Weights of a small transformer language model: width 256, 290M tokens.
MLP neurons of a small language model. Each row is named by its layer, matrix (up: input weights) and neuron, and shows model dimensions 0-127. Each number is 500 + 40 x the weight over its row's rms, rounded and kept within 0 to 999. Numbers have three digits each.
A block is one neuron, or neurons of one layer that tend to fire together. After each block is what it responds to, as a language model described it from the Wikipedia text at the highest values.

L4.up665:433530465482478470476523542533493470451444449518515475580566520458515454498468520458507489437538500549499455506492487456431516507484460490459486397545551451470429482508488465394409538472530605485467473476509496469414569504509472479470490461518473534517461489562516503439433470523505534471471478478510463532606520517484490463500471578486491507473508480380524495504540536478487477482462
Description: Word fragments and table cells

L5.up39:540531463513450494508511524413494482525494530535445461541541577581493468468524470501508478444500477530457397470543472465546429540462515523544443541561590499481583512493515570434473527532529498503505501483426439567490467587528390425422499477503511528477552515520518512501522449528546532520471547538533483498527560399496477507444470501454536518445491482513481582496458435489590486490528
L5.up65:452520496503468497482594425451482556489476507542470519501575449507498485526410533471415502476462525512509508536472481469503572451535464507559540482449503496495501534440441440526496518426469507519568468455523421469521493532436488483560500406517436476575491485539483496436485459575479489446550449470460441515467539521442537496554543473516528493532510535427490468494518486520503475501537
L5.up67:488474601495502590490501487483542537497528508509516454444489535500460528464462436429480530488540533488465504509530483436535487535462498474510480512423507419449552463474483464452522522412467511380536442525514542483497503473520501449511535424493506507469434485494571562495538497502422477496503467535539529508524478554441500453523540465543427494492539457458502513453483479434492498435476
L5.up78:450515595545521472421491517530474504486492489483460429510473486424506450513490509457495501503523529541544476462490468577527517403516454558541494513444535563566565551477511497406534535585462544504491533443482512492511494614522432485518498498505510499479501499363496529506521482582480486529600512445529444468550506497482486515448479525513469469568546442541516523479430514486511543452499
L5.up161:512475556520508498478501532459536521466484470518552523479534560483504498435482500569501502523486580460534526490527550485539450500464561464473473495558532491511569536484524503459491481484401479491534490468452472493549495549497471470529487501550496476559488603400491499502553475554487523493536445539481441486513549490497546427508537575449465512441497544410519444481521471481538500451457
L5.up171:510509512431499510485541556462507494491557467470508517480459533498480514533524494479489563537516537501483484442490448549508391515517530506523558553564576472525512502551511487494525520490451477474514469382518481528573478525504427491507413531496377420531504448414492500509513523502516449473613436481517442496482517521507607476475562525441473545513492528464463503457491398459510487465492
L5.up174:455508438476460499512593497440531505486503431549558492516497533437456449442497486507526486533514575415492388526454522476540471536484540479494476518527465478466434488491498436531462504501455496461510483567494483529558438546525469539508512451550536431568520447492514449585462384533517522485541533485503503556512506517481470488519533474503512500491480471395496541439562548457531467445482
L5.up233:548484482473481534477460563453515481510565419490472453476453497446449507486510472510488432388520528521480495518538499451534524536477492545576458488533579473484505555526450529474500508531510521484492466565573466464469529466495479426436491531502558573492470475522546475454507537524518418456572474499464546506481511493571457443462503489403481474491445468525493541474512470515543498513494
L5.up246:470506544436476519465528443490515490424516414457577497519509544515499477460445447514495550449524548491502516475448479420539510500497521531498489542529498482488555515429533481485481525579541495554483474548512513412518469547457490474501494429497421500514513477536392469483461479469494508480500493543484449532579491449557435455554506460469483596431525458510507478509482493439504515527596
L5.up454:475505500492464374465520491464500565508459574496488500490497526459557485503497522502466504482523541561611461475550438522499502515532496583494493492547509505502497505525506476450469517559479506526429467459478476454475486573518493426532464492465464550591576518457452513498441478508416491521554564510595478491523482478523569534408446518419465469522500521447450538458409473496497463477440
L5.up480:485500511529499466491433534509606454475515475517432507555531559500525468456411572439534471516538528542460468517444514551453529423555503500448583561480524533531511507491481506437455553512480447466550494482487485482506485485539475476538536575487555504482500496475537527502506442475361537518486507444433500511539508494475521403501500522495528510482557528496494536419437429536452408513503
L5.up534:488518463490452484518539485497434488392497397528549543474481466481498485476483527436497464479577560480540485489537481424485440499541489511481494447399496462524599463598507534491500442464428520516542504449473449532470465493509479526555632466475420523482506529509553507530439412499459470524493546577531450512583539416476458448451540523518484551539490492455422525529578491493554476476510
L5.up553:464507506508473435456574494470510495511402465562447566518578479457481481577484524521539545494524554453526458453503522442457491470477464484524472400480513426467462527551552456423472549495459488504527472479517474501518454479490515476506541415538513570525492499453516494478473472585490482443592502483503460545545550468460462403507486468520483519543501443434456534447571410513486549497511
L5.up627:461461503500462503461500538562506518510526467541529514503483494496449490481525504562457478501538452459521461469498497499515532491508481501540465526441517538513543424614560493463553526540539438517530527477494492477443475443492482452473493491506481486566507532558487508445514489549495480516510508482505557466540506491516505461460463455437540434496502496495499576501450554436477476425508
L5.up645:485517485520544491501459522467466492424422490467504481464477615462457468436504463462469526383560435506453485527584463525463500503529507527547506560516556521528545461519523513455511504510543523476518487498486481507448508536538372451506462449479483520536499510469533579496517542450444462533512516440470463520527560507430501495485478414577543547474523455524540490492513467516569546514468
L5.up731:453492421455491534527511425523518559512434484478562517456484614440491492485464500448462530520540575469487543520450492473549443458501511530556543487533531527502548558502478522459489462509481474508488469454475487536502382440483446537534503488435523470572500485421446473580470502500460545508556505535493443487488520597555588487534538502433539534501500495489494502428547438506528487502507
Description: Table header line ends

L5.up32:499537474501499481542484556561528436539503442468493431494497544432592510445449501569424416468549527506602507561498501608480529439475491599525515498512550451503546574497469395477481517483450545460550534514533519543447446520522490484447560433472413463526466476530496544528494424446534458456512433534480554508522560506535502498510574481493567478448529565543524512494533434490527489551479
L5.up127:475545552523461592441507467464559489540515500576461444566513486434542476445508477481483489481517510452517464440478549504562537498468534479563513436455498510493521540500493431502513516410500508447491424441510576463482516464551443495441494563466478466564469560574542452504517509482515545481511466484504546536494480480464459504515565562536521535469484451516436498559518482494439510487544
L5.up192:452497474564498549521537522439548537496495520517539510496456480569542464499483494510452537495501512501484496515484521518537475428442553552521572548544486501489548554470495437514496557481415525470443528464527529531484437462498493487569463499488452545461485425452485557557452473555546467542488556465501462577489459434487544520428558568452429537419531530523464409528474450446529496490461
L5.up221:498505540592460525467567539542542498474468447561553540483531541503452463488461518477485530355527547415426528532532477466500482515471490473556466492534465543525472553505512445492450540496488455491518484505535512461497461542518461566436509484479521456487456512570505467545506467543502557536468418529481498536544440536508500471533461518546502496403451462437526450489454492582439485473477
L5.up281:503569570500518510482534488504491480497529479494523514463439560502535503520467497517446542512550470504470556560528530415445447449499599488473523510469555531529618584499512505487523422481487456440421472508553479506449518494501533487492457505396457540490452465438494462553487491507532526531516497516517545499499579466534569479534569488548479525436425450485539495457474515449537471475500
L5.up295:463543529515452565435464387411519511457512541470540514492526584509474453456576571440482504464548579486594530452535521470551473444516503494560480523514502479534490557465512428523517445506496505488472470478548534578490531478508519475509521520476549586553426462445508440563539486528517529444511532452481467493515520484482495507443540474527466586484498541502490462482567481491549479488493
L5.up326:500494563511431531486447463447513507517570519581459449475529533520513460509476481524500438486565458490427460524496455566587561471561482569532451550455491552446545458506436552467546512456519471467482516535562444460439516481383482488485529480443499473529440453511491505489451462453555402473433493443462499516570480506514460506485551435500535524511435517578551493570439547440501509524489
L5.up413:515584572432454529489545444459499514506525483485489444482533524518534502432494441539421502397541575508454481516513531557520592476498484539515523525525530516497497514519451533530570417490462536480505484525469415540457495500490494398499523500478504445533387546535524442477477516527561524494509536516510511583542576510514489484513563463481556450469490453492509477485498478411440554456519
L5.up438:496524589518456517506449513452578573527563474574440440503513483567552534511473428546427445397524457461477514552510492543490419505558540511552527598500553460482504488527593473497496464464516466498491479424557546457511457457499529473485564501533474482491530464490524526439508534500580528466517479504481464504486555506510389526469506453492463491489529532485486518497514521556514475520454
L5.up478:485562529474515495471529443457485469453511501476508514459474483479543523447503557575525507516555543525531515429494463523547471393502554543555461581467566452454539461491522535542483509543516485463454540500420525500507516516493505496441547542502442512462388560459479527553516519519504519485520548464499493481537445431546534488487548477533587535495457437503526524551458501433481556423482
L5.up592:483543442440477486499478524483524476515483451503463438505540544519551508526453532516466499537541510535514459565466548497447410445564565531508480530485545520497498542547516550521460501465510520478508492521482457540535455475522422433522494532477513497564516508472497441410467506455516456450503510400520531515503480466549522419467567537599526541447492444438516494524428415406520516500527
L5.up679:522477579461528513466548504389602444496512493568485549463578500495513490486509489504431554449500482520479448435435462456537481491473588490518563568521500540483601457515508453454502466512520544499471450477528526504540490482466527502445542605529522474574497498486564476488483522525527482500495466537541511470546546536415545524444506464555495554432531521539488494529517506472511586506587
L5.up698:505528493518513542498501448474502533520437426503539543446510526501544412488513458515437438483559492486444452445533488532521472515417495504576512543477435425513456430477484500489491423501430463502484472550628534536532436472518461509495477497515529538471472515478518491493460550499581445408444516465417469516534549526459511490513446486493599525521554527550500561470485521573572532505506
L5.up703:454518507486540576467462480509527488525473531552521504576503508562497437577523528553472528456469527492463487485485469483464500478535565486518502573530513479444566537549587494472472436468498424489538425474523446490493460456497459505532505533529454537469483477538456436534461540470465430464543480425549469501446497439535523543498558467469503469443507512482504562520453514410515519486503
L5.up738:496578521471468522490535477451516480495518545534469507492507558487473456451508484478496501519551528507480505536497513506527550454498529505623545533513505404503517490550538431532481494424448525487445521479500498522524472539527463474581564504442514487504459470444504538535461519496537467425469458501439474507489502523574518481479614495590545497542457537505524450580483463458500450470475
L5.up763:475488530482503507469536572502526541498476482481464467515540540485475517428430497502463536459416494466445448499455420497492443483497497486496529442529513523517500474528508407499443458548495517462506499528469422501458482562546439504459484474500544515473437444524483493535489544553568505546506420521500480548512521528462459547512527390547585571539525458516525534540415472507510538512533
Description: Compound word hyphens

L3.up38:493447525487469491483548465536503555418540506544494491513514498507546515430547452489520520440528532479537433503424502488465480477566468583563576416575542448532546493512470467488460523421530516498516420497525509502471470511535457466528476452538462460435485568522520501505460508563516470497532502452493467537536470536505479452459498451496531552444606499525468542462538504473544507520556
L3.up157:507490470459489550525523578512485523492544495557481387560492542526422465552479465509448486406561492537496456484513432519461493562578476557540524515572526464535506504528495502473436514532434567479519472543507504456522463551472448483487475450507440471451530500452517500474527444521475452478549449443493524519506502528497486480452506527515491525416544428511537534468420496508579477528543
L3.up649:513484404460490537487530531485525517491580515529519463508508529585464519515501492560480466425546507541381436520465507461528441520512526515544541529577585425487441511497476474517480457468484538467495414514582468467499533479526520473553475437504470467512519478476526476442494492466534503455562464508521519523555503530537583527490545515508538539459544486525512537519479404491572462539568
L3.up761:503534522516496507542466558510541460467497464525486469538480474548477467535486516543455552462489468474437447544467500476543516419533476515485512494465438479528456495453438508438485496535522525450490491525584453450500446485563470481526552415506428497495450493493387508430473550521544504503488486526510481445525478510510515564476547545526536569422510489481530450503450493553527502503494
Description: Line break ending paragraph

L4.up569:481587537523527551518503515476525515521508435459539498500560537566557500429470477470514480429548496462467531425497469491516444580457515440517541484476531484505568539526499453496515524505495526462465454554524514461496508481536416485506504501503481508590452492516475481484512507512497420547414525461507493585533500522458545457481495498487483551471507509523509494564398513507472506518461
Description: Sentence and heading terminators

L3.up9:421495491498483517510502462453502543437538519555483421571486567532543481420484549498482526515518500505529430535553457560539505499563463470581473491470581448463516487506477495477457506515512560488503539487522467485505517499518454440464534523465470444521467514496461537470511494465505485491502457507452523518515462512518471500419496485534572532492486517478448576509457488476546493471529
L3.up335:494523480528480536461451450530506519451545553496509446536541503541529497422459471549483524489584526430561481570502469483537521514514476545599511520512545467511495530501468500457481486467402530469446475464496492502503470518508516475478558422483456460518430490484566506467500489451508363441540559524498554513560534486513540454502611496552522477470498508528521555520522485489582505523574
L3.up373:523462573535467551482521476497437437510519554500535444443587492532530415434506544481483510473550506512557524509500498498553518549491466534550511459576515551578515510551439485546529418462523457482533563512511449468493476452460449468503443571485438438588465509598551548499443522499545477488542498457569508480550488498545469474491571420433485454440526514583414441536485506468500457438520
L3.up721:576471542552494518449481443558482502416502528494508441523470545481450427502467488497503517480568560479552472522559516427565512463553458478551559443474565501555543444552463478484473482582433488529487526551581488514516516519531418475478489471493478448473458476496541544450474462476498494506510531502518556528572538474498481454519522506543524470483494543522545480584505518408583478409511
Description: Compound-joining hyphens